{"n_layer": 15, "d_model": 160, "n_head": 4, "n_kv_head": 4, "head_dim": 32, "d_mlp": 448, "vocab_size": 4096, "activation": "geglu", "norm": "rmsnorm", "norm_place": "pre", "norm_eps": 1e-05, "positions": "rope", "rope_base": 10000.0, "rope_fraction": 1.0, "qk_norm": false, "attn_scale": 0.177, "bias": "none", "tie_embeddings": true, "parallel_block": false, "init": "uniform", "init_std_qkv": 0.0729, "init_std_o": 0.0149, "init_std_up": 0.0729, "init_std_down": 0.00796, "optimizer": "adamw", "lr": 0.00188, "beta1": 0.95, "beta2": 0.99, "weight_decay": 0.087, "lr_head": 0.00524, "grad_clip": 0.5, "warmup_steps": 297, "schedule": "wsd", "decay_fraction": 0.567, "decay_shape": "linear", "final_lr_fraction": 0.05, "batch_tokens": 8192, "seq_len": 128, "doc_mask": false, "train_tokens": 108000000, "steps": 13184, "dataset": "wikipedia_en"}
MLP neurons of a small language model. Each row is named by its layer, matrix (gate and up: input weights) and neuron, and shows model dimensions 0-95. Each number is 128 + 24 x the weight over its row's rms, rounded and kept within 0 to 255. Numbers have three digits each. A neuron's up and down rows have the sign that makes its largest values positive.
Before each neuron's rows, "fires in" lists the words (lower case) most often at its 100 highest values on Wikipedia text that the model never trained on. A number after a token or word is its count.

fires in: "other" 24, "as" 12, "of" 9, "several" 9, "various" 7, "those" 6
L7.gate186:120152076110166102137155118124141123138152151129145155143101154142140116096113110150163112161134146165133114104127075134117158134074141130097112111126141100113141147085123132173130122125126136118117109141139113166136177157131156077121152145153134166112074147136141150085120151148145089099
L7.up186:140147132103158115155120132132141103103132111145115098154121129185160138111107124077112121142153155155152099108125108115160137123123146131089111101101112141187145129102125156136166099117150154123103095171120153120213112140135127076132113099132098130113172165167153201133168118076115131156

fires in: "of" 32, "s" 12, "angeles" 8, "southern" 7, "washington" 7, "northern" 7
L5.gate331:099156144110130126092133165148116119170174133124150113114090158170101136100103131117142171149184135138150104155123077088086109156132139153080149131104157125091158156124147093122160083117160163169115089168135114134153124130108102087147130128103144149100142120123119162093103125148131147120
L5.up331:151092101096080140128105100151105129089177170110108110127121135138102119120155119100142119121147134137149141137130134089145119101152117128136146076101137149121153118102173121120151130127121102158136133119107142143160170140123089129086156127110131085134148137128179169147087083149126137166

fires in: "on" 38, "during" 11, "throughout" 8
L10.gate75:108112100153131124094093118156146120111161082107151081133138148099106139121155163131105175135144099086110126148124126145161114124149097123140110185145144096185141093168106129132131163130117156150182148122124112126178099186136160118140087163128147143102096148140145114133115122118071134132
L10.up75:104162140102155136098093140116140137162169121139104110149141141132091175139094143103100173070146130107127148122151158155132126095149160168114157159133147107106087107163119131087111152124157110140129153156134112142128116151113151101141135170139124154125146139130118117168159166132130152107

fires in: "she" 60
L7.gate391:169141133132114101084126123127130128146150110124170153149081153118055130119152146122143146092143115114118152131166102100115159102111105127158139153141124168168105122111140115120188142163125142123158148076154114101139086159156157163121116094100121130133164195163123132151149106155120159132
L7.up391:138126145119165104144141123155172121150160079127120131107121110102113126157143135108128098109110139154129141130124051168090152111154153127147136146127117138148145107140140124188161149128158124101159115151146148154131105150150141155147106135112123091107147153106151122139163103163149146083

fires in: "in" 30, "born" 8, "of" 5, "register" 4, "regime" 4, "election" 4
L5.gate5:124128169107121110109157113168111174122153156083123136118123141188082160116143092097107164157153136176095129106183144138111135117125104134107131144132154067120118152104084162115135109157141142115172148142134089150116126128142135119119125153124144092111113145160112158125155136131106134122
L5.up5:144142121123135126114138153104106136144141138128122134133128157128126131154152082098099145113116106140131147130123192126111083130102123137097164160154119152090069134124133150085151125121118114131110086114131105118131122141094118130167136132115082098109122109152120122186142144113154144067

fires in: "from" 35, "to" 29, "a" 25
L3.gate11:147132113084121155077117138155109134127176125097068135140110121086069144159112090156093100132181138146159167088162103099121092135127183149117140147149152144117122162121130114154111098134135154122098091153091129077120102123136099089138142144076151112137108127138147143138126095113128150167
L3.up11:127193153134158079128144095134121125117105123150098106143106148143115129101074111118138160114152128148175057148129136127088137132124138141112081135132091122188174146127136158112131127134131098113113156122107143181161141165101157106159124160174139118117116147145141138103145164133137087143

fires in: "a" 97
L5.gate273:102114120125160153065132105133138123140147115133149164123110153155096149139081097111122161130118097144179121184140094100128119143103122147124113145123146121147147128145105107140101131136183174127127086145106137119147053119129129129154141078140155096102095154131134153118134164126125145122
L5.up273:111145117134138083097144111119129131129126143164137159180140140116135120088113138122131169117124102104143109139154106157099132142099129168091136197123140117155119121151147123143160177118149161148141092127138118127184116123103161109122130114155135096111113117126063160089153139113136098150

fires in: "of" 23, "on" 7, "to" 7, "acquired" 7, "provide" 5, "provided" 5
L3.gate62:053125136129137142113121142145123131121113161152143128153158171143120137101120114145127098168177156134170111138159161076104131110114164151137121178083130120112116129124113159122125095155137080076109153136137132132133142136159153071142144143167117106086132149141118156155099158096100129154
L3.up62:153085134141122186102123125125115099161142131108160112124105137116123125111105160169146140103135121118091101152099143137150099133157144146140126134115166161091079083117104104132132126159153118113146091165130109137162166133128112135171095139103113194096127151174167127145147110139150128162

fires in: "more" 29, "most" 9, "much" 8, "interest" 4
L3.gate146:077151134124118174088162141166122120121145121110146149120130175116117141137105115133182088138101124115105121114101086111091129103078112162146122126161104126143143165099177124140127115162142128166142146122151120153148122159116133140126136143111184122111097136136158115136105137124157123167
L3.up146:104121124127142129170090082171154123122134118142098120165110140145092101107089129156139095140157124118150137146145169097128137122153120149150108120114096121121160123113159174156174099134113086121150149109114175143138118139108135152146137175137164148111114122150142152131110107133136112084

fires in: "no" 24, "route" 10, "section" 8, "subject" 7, "running" 7
L3.gate249:127126124127093140099104107128170160140119129107109113147154153137113136151104090148121115191129110166109128127129117124115086141120171100108157109114130137121137109142134155144155144152093137124104101149053149116120137160148108130176162164154127119099086157150138154087143136145096120112
L3.up249:125126139142130150127123149110128144127161105149121163122146136134111111165094084128123128163109107107095106139143096143141103156135124108119166128095108162065061107148135129155117163092128179131108116125141117077142160150123097114096151112149107151111097146139109136127157125129118116153

fires in: "and" 58, "the" 14, "website" 7, "newly" 4
L7.gate218:145115119156129130105126104149167123120168101105166136160155128169145119058113128118121135143136106170128112112123127143114135162109146081110118123115150090145153132126139097112133115113097134158134107143093095120143113157181164120122183107080149113150105169167141176132133112110100152132
L7.up218:124139173143155171100141136154128137113139086102158112135124106127159102081160139111152078095150084167144113111140141108103131152145132109130146124134093143094123126111216076124156135113126146135107128137140088106168128136132134115155165088108087115114114149129123107157134112156151137139

fires in: "she" 43, "they" 5, "teams" 4, "works" 4
L10.gate214:129106114128111100125112080172127152140152113064147130116147181129095131100109120107119145107125187095113157046172126141126133116114096146105125171152112126143153083131151116131156157130148141116131094127111139134108128173113120114118148118117135161111166115132099151125103150133154102138
L10.up214:106075136139095150113152106120116096118154146116114180130145090121120138126085123113154118178135132124146134112182091184163158084172122138136162147100102126130101135122165109187133154118129140095146094166198114134151131174125131124099111148125115108100180094155132134148134117126151131118

fires in: "along" 20, "long" 15, "near" 7, "alongside" 6, "just" 6
L5.gate322:096132138124111161116131168114146168148154131105146123131132150095144094126111130128114134129128140150110155124105110092123155148129142110112120165175130132119147153108129134141148139135157079180139061135137102115095107144129141096152162121114135149152131168143148131115097105122127110111
L5.up322:146122149082137124132136161138114107111120126136123095139165115151099108097132111150134165176100124131160120104120097124104130119073129189105085114122118138092139159120061146171117129127101163121115118132124155125123139118120142114129110105151158131116174140111152106145159116136124128095

fires in: "on" 46, "date" 10, "length" 8, "last" 7
L4.gate36:155148127108172180105106171111144167150163132123181127121140123133102167131134105142121130115137098114117124164115113084149140157152119103100140149134153137101149110094100129081153143133173171146122098159099100081102154139172100097162121108148148152145150123121140137121084096123107138129
L4.up36:147120120132176113106177080154165129150185109119178096150119164121109117150136119106144129104193122110116143155123195132128109143139123136110107111146120123140114130118129102137097165139142077131161126152176103159161129136161129137136133166130132147106118125162090126148141129130181144108

fires in: "four" 12, "three" 11, "two" 11, "4" 9, "nine" 8, "six" 7
L6.gate337:107148118117114140079101113141141183173145125117135114155101113144167103126111094100117136166142128123119155152155145105084167151135134145112119113111156063125146097128129173102172145171133123119148124162091122129163102100116116125127177096143146133102118140103143169139152157139082125158
L6.up337:123149125092132146082101133144108151139171113137160096142117131089142120099174107091110131157144105131115147142131133138093159150109115143140112105118155124117096133125106135176136102158144142099115115153123093164202119136125164118147132141153137123097130109083107126146198148136064114091

fires in: "american" 28, "us" 14, "british" 14, "usa" 13, "fra" 5, "uk" 4
L5.gate420:082123131144117155094119110116133145167115116110134122108115145170133154108123105100124118173109150119114137116125143100071150104104147139118178190117170102140149126100148190097112119141116130152143094147114091143145100143171142164109154130132119113142163141131156142131104118154102127107
L5.up420:101144101136154139113145141087127134106096133152110119109148154072111114151126123119095128155144099147129130148146142115162151109105153109146198118138149155118159162107111116160153100118101124150172109097131133128162093141140136118093142108092111120167086118143156149088117106138094171132

fires in: "a" 97
L4.gate399:122121117133151128083113129164122183179123165106123138112089133136118146152118112176136147128125128106167117165149130088117129139114133126143130190169148089133146141139110107128124128142145167147103157132096169126157068141110132112135142108078156120086121161111146163091113126160149116151
L4.up399:146133161166109145094164136126093137181142145112108099154154126142113157100127151151165130129114107139146087145113140140106096144085182131090094175145118113147139149122116118154109127120092171162151122162109118078176100109102165072141121137163127142094142140142095136116146118119179131129

fires in: "many" 25, "several" 19, "various" 9, "100" 7, "some" 5, "three" 5
L7.gate215:151142146104186107084145132131163125129136119127125130145117100143116129064117127114139138162152110210106150149063121112089162139106103141110130114137119125100180129110141163131136135144156110128109099107107123136103124159130128074132147132118167140137145117109194145140171143161097110116
L7.up215:084147090123099150151133100153137140121121123126081147145108162095177109111142130060132142143165123147168100102149137137108167189148143129092094123127112087115118151143109122147127136119094132131143086168159141147133134148142132120094141111122089168160121124117106135128119147116107112134

fires in: "to" 26, "he" 21, "served" 16, "joined" 11, "serve" 7, "pittsburgh" 5
L2.gate342:111138150096088159090150133145109155077164117108143123115131147132145137138129083124111127135107118155152111077165134090082135167123097106101147139171106117115140119131167118126142178138128113112106096171108096145171159148155162110129135126125132125087074160150136122116097128168117114126
L2.up342:165166129148105142149151129118132145077151169122075138156111116108137113087153097112115109150147121180102091123126111124181094112114146122137170064125131170100113159116146135099142124143143141165094159125160129133119155123176140094126138100096122102146115121159108096143142079111123102115

fires in: "a" 74, "the" 9
L2.gate188:116150171156124146112163114140130142157161121116138126162143152172158128114100110152153151096099098147154088134123134108115123117122136116115102143085153139157165151146104107142133135138120193167146165119119154117172134119126181113115132131154143119135136138162107160144076129136140099171
L2.up188:146162172153145115129162110150128121166060142120119105163113128123123128107147102122174127087141092106135152188147101172130125084132143136123110160164164103133148140118153148135130078130099129112125115158133090143150076142116089112128096140165150084151125108094116087148114123105134164145

fires in: "former" 25, "new" 23, "original" 5, "second" 5, "third" 5
L7.gate121:072089108122151132111130103158171130157155139138135161143093151121105142097122120105145146126097103125113113145101129163132174133090118152128137113139190115095144136125112144156175139138120122154149150114143141113101090129109177137107156135150131117141153150172100103120115110155077144163
L7.up121:100149142103123165119139137117160138122155136136133165144100086146140131137099128105177176126121101160136076133102132128183144107117102118124110119113163123102144137115145129174128127112141136125178156129149122095147125164139160146114122117139116110117168163135125101165128103136074107154

fires in: "played" 22, "show" 14, "play" 12, "playing" 10, "shows" 7, "post" 7
L3.gate259:103124109126080127158129138148157133181134143136153140153108175106104095101133138088160145130132132162138147106157150116137137124159146104141136166170113129128099140131114141133183168175131092110120126158167097117137194109130150160134144092143105127121152168139084114159105108127150152172
L3.up259:112098114122117162107146129147128108134098122094109102126111127113123123137155149095144129129122141121102134129114106117154127110131118143114085127149079110159094114112096149113152119134140113085079121159071152090138176111125123141158119133163150174118121178136148136084120151159125129126

fires in: "southern" 14, "northern" 13, "of" 11, "eastern" 9, "western" 8
L7.gate57:104120113190101147125089133109150150139159125125088144132126147126122095099112160117110140134169121138129112126161103104103168148153142136130130129119143086117116124099157117145178104134118127162127099143106105126187126137116141118157164152134164094123146154135168112112063138130104160131
L7.up57:135092165157131095129072106116114098183126107125142131140122164087104129159166136083116114136127107124134137170108090116132108136173124129156145136142153110129116088158132071119140108107120093180119138125103091114127128131108106143175130137100169155151116139096130124085118092162160130110

fires in: "a" 65
L5.gate203:132146148132159165091112164137153110147116109117125124103116159152118146173115140145094120083136130094167160133147093126123129166146180137124137129114134096189136113112145119151115108134160137143136112185104121120142116122128129149174115130149129120147101145133139119100109122164139138169
L5.up203:141132117123112090156163136121121084127126160153091117104125135104131144153108112149116127120094107157107153144114125109120138146099126157130093113143064139131144137153120116134147159103162115173101111115144100108132074148094180112139108122087148104148093154148172124094110099139121150119

fires in: "she" 74, "who" 8
L10.gate270:104102168132146116105105143140145134144124103086123158141116142149132140117161056100135119125099118141144133140121081127108141091116102109093113136151089115115141126075148098164186152145125143100096115148128117128100129160154094116117125109171098108121166168117125135108135167149154132113
L10.up270:111105144121096112144094120126170084139175135131095109115072154103138126132173112101111151134119155146098113156160136122116166114167146154117118157115143119111142130112098132168140121112110136147119130112131156125137104136165125123192110151105131103093161109105124133127158105099124135124

fires in: "usa" 28, "us" 16, "fra" 6, "kor" 5, "esp" 4
L3.gate328:097139109129120133098116141126141151147112165128106151116120157154093129123124091115092101145127121135175117145136156084099103164111151124113139121113177106157134163161107113109156143130106122175099096123151195138189103172128153114139137109122146129094101136176130145146088105104123124169
L3.up328:154103125129112076101108096095128140171103169119095077112180140139132098151131077136086103126134087129103137127114109094093120130166171135109164111133143139132141157086112157128149120150142091137130120129132159132158098108158137114125133166109138076110170156116140128132098092115159166134

fires in: "second" 27, "first" 23, "third" 15, "vice" 9, "fourth" 6
L9.gate313:109118118119096133119120178132160126154169111097123120130109150089112113132103124116186139133117119165086117145121141071142147127101080140126145108174217096066154118139100172173129138125136096145152121142124125149139077167139114141103103139097128108089116156123107123101124143105151107078
L9.up313:130119161154142154118137148123176141130130130168138144138120097155098141121053122114146078126136132134134122141116148108137120131118130099179168091106163079157178105130131149116111155127143142165130128122104107124140132138086184113133126118106189131115101169101134147105125127120155131104

fires in: "more" 25, "well" 9, "seen" 5, "most" 4, "much" 4, "injured" 4
L10.gate81:118154091130169133127122089156153139123151140114131151149110162117123132151129134143139132171165138167139159117116075106091114153118127140127180091138124152115150117121141133103131145139138133109135078141089080121110145162161135137142154099137108122140151133142161132126100129113097120103
L10.up81:143107132147129143118088094166114103104121140123098126165155098117106134120115137133126138142163167111141110141113110142130123094092151169154088115130127155142136119155139175152172101119154056110113103128156159101102121127106160139107102164157139144191142131095114111172106165098130133103

fires in: "she" 45, "it" 6, "shell" 6
L6.gate163:121130107174123132099115110148127155194143105134127129148074180141121138101149123095100165146111100125147149130143089144104141161129115119105111188140137123154137096177133132147157169119122135176135126117129127104132122104172127147116130124155145107110107166111122091105134178091139144138
L6.up163:144123125136168145145140135142143135156122117147127162089108125142103113127116146112123106112171094120120121115132104140112158070133196124146176127091140187165104134143157136140096143123133082125114161091127154131105095146091126107108117118115112109129134127100135178151140102105133143121

fires in: "where" 39, "which" 19, "denmark" 6, "shown" 4
L2.gate12:116098114121106132115120152111109093106163118133114149160152169125143108150129108123118085111180134125109142101117123129101152164146129099110160127094182117123128106111127080128059123147149142161128111143116090078134155138147164106123149129128115089067133162150160110126119143156119177144
L2.up12:158107101147117126160106069126119115141142110127127066168116141104159111143061099144122134130128104123116123135097101170111160160152096099157129141116115103114110136153107155135130130134139157166093121112127131163134134136098147120174164219137131101129122148098159101109152130119152162143

fires in: "in" 61, "of" 10, "since" 10, "to" 7
L3.gate363:088147106138109136096106069103110133135130136133122121130106143186160141107166145132112129101140198103154143143113106106092130120133113135125128172119125106175112114129118112153155115157119142142107116147103100105128103149105124168117122129147154086137127155120137128148109158100152146170
L3.up363:132130150089140092148121141071135142138139128151111104125169144132133156106120119136131128103115139122130106119108126145127152090122138109095168142144138101137129054120122107120116104132138160114178160083100113127153147135128167106152114111143182157124140132136112108159127138133126112145

fires in: "be" 44, "being" 14, "was" 10
L4.gate257:117130109120148132084134116141134179119118111143137150124083161148158101152061119125131081099127122111140140120172107099123157123137126104139132127188131092137156111142118123125135203128160133122127103162096107151151111164143125163160130126143137111094104140149122131119151124118158152165
L4.up257:133153115130140113149124158127133146100116115160117121153126140159118108130103137178103124095142124105157129159103098136151103082092139134128128153123158163145106153101170136130077143136137143115140141113093150103175094153149103131099101132160097108110059131132117144139133157118129080125

fires in: "in" 90
L2.gate78:118097125121134120097133108153095132112107131092168127125157138148172097129096114107100114127145159110119128144122125067094113125133129115127146171163132090141148139127102105111117105157166156100125136135118126147146136167168130104122159121144153126106140142089153126131180089107103123120
L2.up78:096106116146108134123116119101092105116080141148157144122174159117156158123128149114112132140165128102132125141114147094125084111062094147107116211144140133098145130147159156107115122140130140128054117136121088155099145114139156113148125160174147147129132116095077118147116115138113077114

fires in: "it" 31, "him" 20, "later" 13, "husband" 6, "earth" 6, "thus" 4
L3.gate293:140136113192139134101096102147156110147172107121119116136106149125111142111081141162129126147098149103143110151085088152092142121120123148053123133128159149154112124091132135122141123140162167157095118144097146111156111117155152143162120122156156130168132153144128107133146135164148170138
L3.up293:116160126134153126103122137151150086118123112129123143095124146092110143130135135129096137135119127125158135172104100128134138111116124128117105119170138173148084139122138129163095136121113089145137125138081159172129165175139130112156079147128138122171151130132158150115102118127135104120

fires in: "single" 12, "are" 12, "small" 12, "blue" 10, "website" 6, "two" 6
L3.gate272:146155123119134134131092129152184122117141133143131149137103160200150164104091122131116115125134118151125136130092111097115143127156137103102090134092149079210141152121097134118133127157147138094151144122128175106150105170150144118180120112131129125116133120161122132068134133135123129117
L3.up272:139135109145131132139182153146140112150126149146112121143112130102113134109153161148176144142148119171109133148095121159178127161137114145066117140157104133063144110090120129132174106118139116155099057105115119118142156123096137135138128108130140140117150146144106151102108142109141130122

fires in: "in" 89
L2.gate393:146130089109143149077180123109130141122173129094141139145138136162125115115117114114152103145136135095136120130145097097134132145142098095141170112132130108142107102157123083131156141145136195122154124140131105151117159119152158120114122119151128157113130132163123124144108105083157102110
L2.up393:142139121136122129127154102152128111124118146145135142128143137129130106152169140140115138114126115068183124105117147155147138096089126087152132144168115127120100094147128114121079131137139135109142155127165115096137122157150145151101121134163153152139156144133060153140120108115150116155

fires in: "york" 21, "london" 15, "palace" 9, "history" 9, "rome" 7
L4.gate226:145095099127133107124124157116149173143127159093137143158076135135080054132112122133165162150144149144102183110096143107108170139123131150129168123111143135133140146118129123108146112126154125140114121133128093155143158122104119112134217132087135117085139145124161128100088112119111136130
L4.up226:161082106100124103149110149117168155152132153110125107165107142111075050147117138124165143158163126148091153119069132095131153100116135117166172101143152142129126140158132108114114116117129106139139132155121139161129118135096105090097190151099110133080124128150150136113081077136136128132

fires in: "how" 14, "although" 10, "though" 9, "while" 8, "new" 7, "thought" 6
L4.gate32:108098088116116141111117085151127107148142137108119114106088128115119162123129082140065113149150143143108121151110082098071151130140095127104091109161119160116136133115151149116136119140151103120162100151099115165140101148151165131110118124111150120124152141136146104137109131086115119185
L4.up32:097119126150142140110128178144150108120125107157102123150127140141130140132116105114134128110119151122094160094160140139121137109128109129093175129108078138090130134116152141126187145115151138163131107108115132135122076135100167095148136091115133154144151143097116122140161165084131127142

fires in: "located" 18, "map" 11, "found" 9, "department" 8, "works" 5
L4.gate419:136111114127152117093145090122138132097116155128109145172164164175111128136120107091155133135166143166132144096138137133138133145149110139129118155120145085143140077157066155123138118136139144133115115123158145119125140164153174087131160140156157162117084120143131074116119118120119143140
L4.up419:118115154156119114132140122136119148135118138091129165105154151191164122086118148110150155116144134109126144134105124130138119088163122125163098113095144096100134117130100164123138059138086131135099136091123106154113123131113151160072108090138144168116112139153173138099158094144087097126

fires in: "a" 39, "of" 9, "studied" 7, "received" 5
L4.gate408:112159125095130119107148129198127132122153096100134149170123162132090124149124136095136135093179112136149138122136124136086154131071131161116123156148123128083153135113103100106135128160126095174130106137120140118117115121146160111128164050133146150124122143143086125127072163126136142161
L4.up408:148129122103121147149155165121115134182191163144153136124123072112157159102143117133107141118121133124141110155094109131118114107137132114104170133132134155127079120126139131082110154142153192101124111144097099092168155081147135115082103137122133128126135141156108119145162119094145122172

fires in: "two" 42, "three" 14, "five" 7, "four" 6, "of" 4, "several" 4
L7.gate49:133124117104116104101107139136112105117117130103140098121140146142154132123156162126119137106155160163135176147119117056127149141138117123150141104154130052080123107078105128084186120149153086138127102167106117107140145153121158119157140135150107154157120123136130143107117167139122096106
L7.up49:142120115153116111185138152119094116099106145136130108153115179080130131149127134131167138151131119142111150153181123139182130128113074137174130118132138110084172119101104157208148122102140093120125116095133118185152096109097152129133119139131107144138108118128102139142119128109143093130

fires in: "highway" 17, "area" 8, "legislative" 7, "parliament" 7, "parliamentary" 6, "assembly" 6
L2.gate75:148132156131149137122120133140126198117101172150135156157085121153114101131117160130136100140135184133129136130072112150144136095140107109145135144112173152140147140158108132113157084145117143098120088178104134124112132153145126099155145109136121121114117130169168138127139118126128132149
L2.up75:107093117143100081126120087131113131112142179081182125106137119170103151139137111126124082096151099119105085123078172112106104118116101133089100138073121132131128094098093165095150109141141116124141175086096087123168147113109139143154137126156152151126116089123150128098137145098131128089

fires in: "was" 42, "went" 17, "came" 17
L6.gate304:122105132114121106087115136130160143136155099098133153152145177151127131105091119114100125128125136097146092125129140139125105160142103135113136127151126134133134118132182152164154170150105128169147156099131108117139134123149151112159139139157139137163109139166075127145098155132145132131
L6.up304:153156145100071139099102101131124149147101127140152125122118117150128143165138112127138121164130138141096129081167100090114102087096167111120118116136156138168134117159129138089124167142127137126140136147147080134148100128119161126110094145155107099141103131072096129080137104103146111136

fires in: "including" 24, "include" 13, "included" 11, "programme" 6, "of" 6
L5.gate256:148114107128107127116145140179102132114138184099100151120140126156129166116122081136158156085140126116150142115114092122114083133145140193135144142113115147097123154031130094134130118146125140145107113153102107142138099115144129105128128110133126100105148142156095183122126141131122134154
L5.up256:153127087095123132145125117138128127131112160076101107170131139139154133117121098140086122128075121122115102132130129200162126162149117137132080140136108117120129112167107163150129143106144121164162127145134138134130117130096109116134142088154113129083106115100111155136138129158140120130

fires in: "most" 37, "more" 34, "less" 5, "home" 4, "of" 4
L3.gate414:106146120147090146124064130159188147144162157107151166119079168140136107109140148166159161156135137139118155139112083117097105138162131094112134116134141113115160107124157093136195119163112097115125092122117123136159121153148127095121145118144157160169150129130161132144119144148157098109
L3.up414:111128135096155118148092133180145116131128130107116146112139145147147130092141159146176133178111131114125128110083138123107091143108147139087110101154084074101133144083171157133163095104092130108087096134089123121133148160155118116144139123141121130121139114109177146129141159145140111090

fires in: "as" 29, "was" 18, "a" 16, "became" 14, "become" 10
L4.gate354:109101137124117157092089150156141163101118092110132136116095154108124136105135115080146104120138083114149127130128087149144110158110132119084163105134159133097129119165124108142157130123123154190099112162099133109147163124157155124098146094088137114090108174150140105136171138114122183130
L4.up354:117097092125085122101154130137101109126147124124131155168159128144162142107120147135080126119071140146144114092138138125126161107077106114146124144123125127145095175141130113111109161133129091161115112127094115112170139113148159128143145079144137172134121133151129138153134140101137112154

fires in: "the" 53, "before" 18, "was" 11
L2.gate296:121158154135147156080115152109095183148127157129130148136137127173136113097126120132094157131141141098170111103136123119116125121109151102067149174124085131123126157151117107167137116153143164146117135144111104105171111138159115069154138140143133148147072153189073068117103167152119126152
L2.up296:170135137097157116119121138143104110138132105116133102137114108164126108122125125123142114110119128132064099114112115175096128102139159131108123092164134156123142121065156091103136155107104153125072126150144121116164112145089144150140167113129123157177077085137105129133135147162153128135

fires in: "be" 38, "being" 12, "july" 4
L2.gate183:131155130134112186145113084097159173159093102130163125108111117166097118156128085114130099100124098142117107139152098087159157175158118115129137121118123080159166110156158121125129152174125133109129140130123119089099108111154159149147125137104099141121068147126101102124113157126159135138
L2.up183:122150122102100148116132120143152097106176102119125133132135102140141118136138159124111080147109123134099106134111110179138127107100108169139135142208135159156112119135148105131162132108155151154120117139153151091136155141107123117141138095121180184118124134118150142099110149119145143140

fires in: "named" 15, "the" 14, "joined" 12, "called" 8, "for" 7, "to" 6
L3.gate232:122124107147123148116118154113134117146165118108122175114118165111114141123125077175139138142110109153110139151106123115133156186132121099102191136125119108133170145081119121106132131134130141189107117141115100137153161146148140095137147126135150089133143126178101103109147136126146142113
L3.up232:110149150132080133109134138083162140083163139115142135159151126117118145142134136100162140160150104165092069126125148108103142102115128171090159151097126115147158186089147101100116148097110128149152091155143102153171133131156113091141138106157104135120103164156110117145122142111126145102

fires in: "two" 27, "five" 16, "four" 16, "three" 15, "six" 7
L7.gate180:167185130095113119078105141128178128133129109091097128125128155123161127078176136116126173128150130161130152165122104151127147124129128126103082137134160078097157124106075140132181154161148141109145101130093160140141087131127138112133131141106124115083151131118143143089170145096079110098
L7.up180:148149129120113151115106129112145127157114125123086131164076136137138126101117091119093138158137111177104137209123094127185180155097117135112148135149142127113152100148137185184164162116146123101146162113097119096145099104110137104100125142135127120142125106155159174125122095118124119093

fires in: "a" 21, "his" 19, "very" 11, "s" 11, "an" 6, "we" 4
L4.gate426:097087141132092157112169132147099166139149128065143148105155108144131117136126153124120115104151135148123083097148130131131181084132133082096128127139120118104154135078127104140180189173111148122135137135129083116152146148128222126163168088142135138094136162153145147089136133147148143125
L4.up426:120140151124138114117158129102122140142117151133151129126143119075136121174141119165133099187129109133144128175148148138101138116076108107139121156154120114129135138130124143133136135116083092158122124126097130118093114173126138075126108140158163178079130131113147112175116157116168164125

fires in: "his" 27, "to" 26, "himself" 5, "her" 4
L2.gate65:135126133133147119111159149126132152124127117109118147155066132111133155142125107148131109090154176141138089092104134128148144147110116078140089144159120142113174103137178116109120141159125139107171137130073117105105175145170102132109138147097124098164141133146078143106110128136149143164
L2.up65:135139112108139153142126104156163134171180163116116150128163121112110115104072142121104170127101149113115124101115094155136106114125117077141128103077142138148146134117164118112137160133118123182132120122153162127132155137145137109126142105117147118136121133124104139103123104141153117149

fires in: "a" 38, "an" 13
L4.gate249:128128128151123144131144120163137156136160133085139123133130166159156118130083103151155127113134162136168141129084139107135142128134153093150146145097154143095135169074117121159137128104103141083147110168106099111130138154153131129091161133148154112119106181152124115117114088147137170130
L4.up249:156131141162097127147140139151143172162166098079140156148164133153186116173109134162144136134107119141137106127095129149155130146084148102121111144114130134123119127115108141157161096098065160130175119161122138116148139162112113143099140139124118146120100129125144123150103084162155108137

fires in: "was" 63, "be" 13, "been" 10, "being" 8, "were" 6
L4.gate256:115112092118121126122149125165143141138121146110144092090114130103103141143106101137092122086169074087108141145145081082120081128118086130141125154158149119173177115126162083138160151128168148157143081142124092161169097159127146144157113118131115124105055135156133138130152128122142127150
L4.up256:117148096125102124119092108122153127121146157105126132131120134169114160145103067101092106096175102147146099079162111097115099157143151137119128127149154133153137093127142160133124126151140124133121088135107099106113111148130137108162110087097104143129073134160099108074165180098162117115

fires in: "until" 29, "before" 25, "died" 11, "since" 10, "late" 8, "mid" 4
L2.gate334:115115137163113193119103179105121145083131127100119157161079145125144130111108119157109134136153150169131129114131096126105140142130111118096124115162144099088128099105119090111160127175117159123165112121105141112142136147149160131141122083110120158121113164117151171097106102155103111118
L2.up334:158118153139112145146106144116159140064141121112124123178088122115136147097127158147138124152134123165119109142126089159157154140125092104085159111136149115103111077124145082103128172110127158148135149134102144133131146130166139072135119108103124154098124107125148158135137116161155118079

fires in: "in" 42, "work" 14, "the" 12, "of" 9, "a" 7, "since" 4
L4.gate320:128128121137129091112168152122113183143156109110148141165117115106125117154159109155112123107146130110121140149125070136110106147133125124177125127120164078125146079126132112121162148133178153083150126166128136084098134186114147116150140089107119112142107171183102113129114119126127134152
L4.up320:137158153108137122143130113151134117107116099148110118182150125100106097146139141153160135102123139103122128125134098150132120111153166129155143118116172091148135081163105144107161108143115171115116142083089155150117162126112179125142139130157131113170148114133114105114139152145176134176

fires in: "former" 26, "new" 14, "joint" 9, "digital" 6, "state" 6, "chief" 4
L6.gate95:086139101139101152083103126095139126140098124127132117128118158113136168108149099118153125131141130129117150128111119140123137166124149125136173119165123139125177119106142090139149099124141084151161121144145147103160111171109133103172150148108142141122138147105143086105089102127098154162
L6.up95:077121124134129125094111117102124100190142131104132153169162122098153118150146127139175126111133101151115088169147142106163102152129141137140127153163112084113137148146139091121117114109143116137132168114120132113116141143166115141145127113185136126093108113101132145157144097144118145126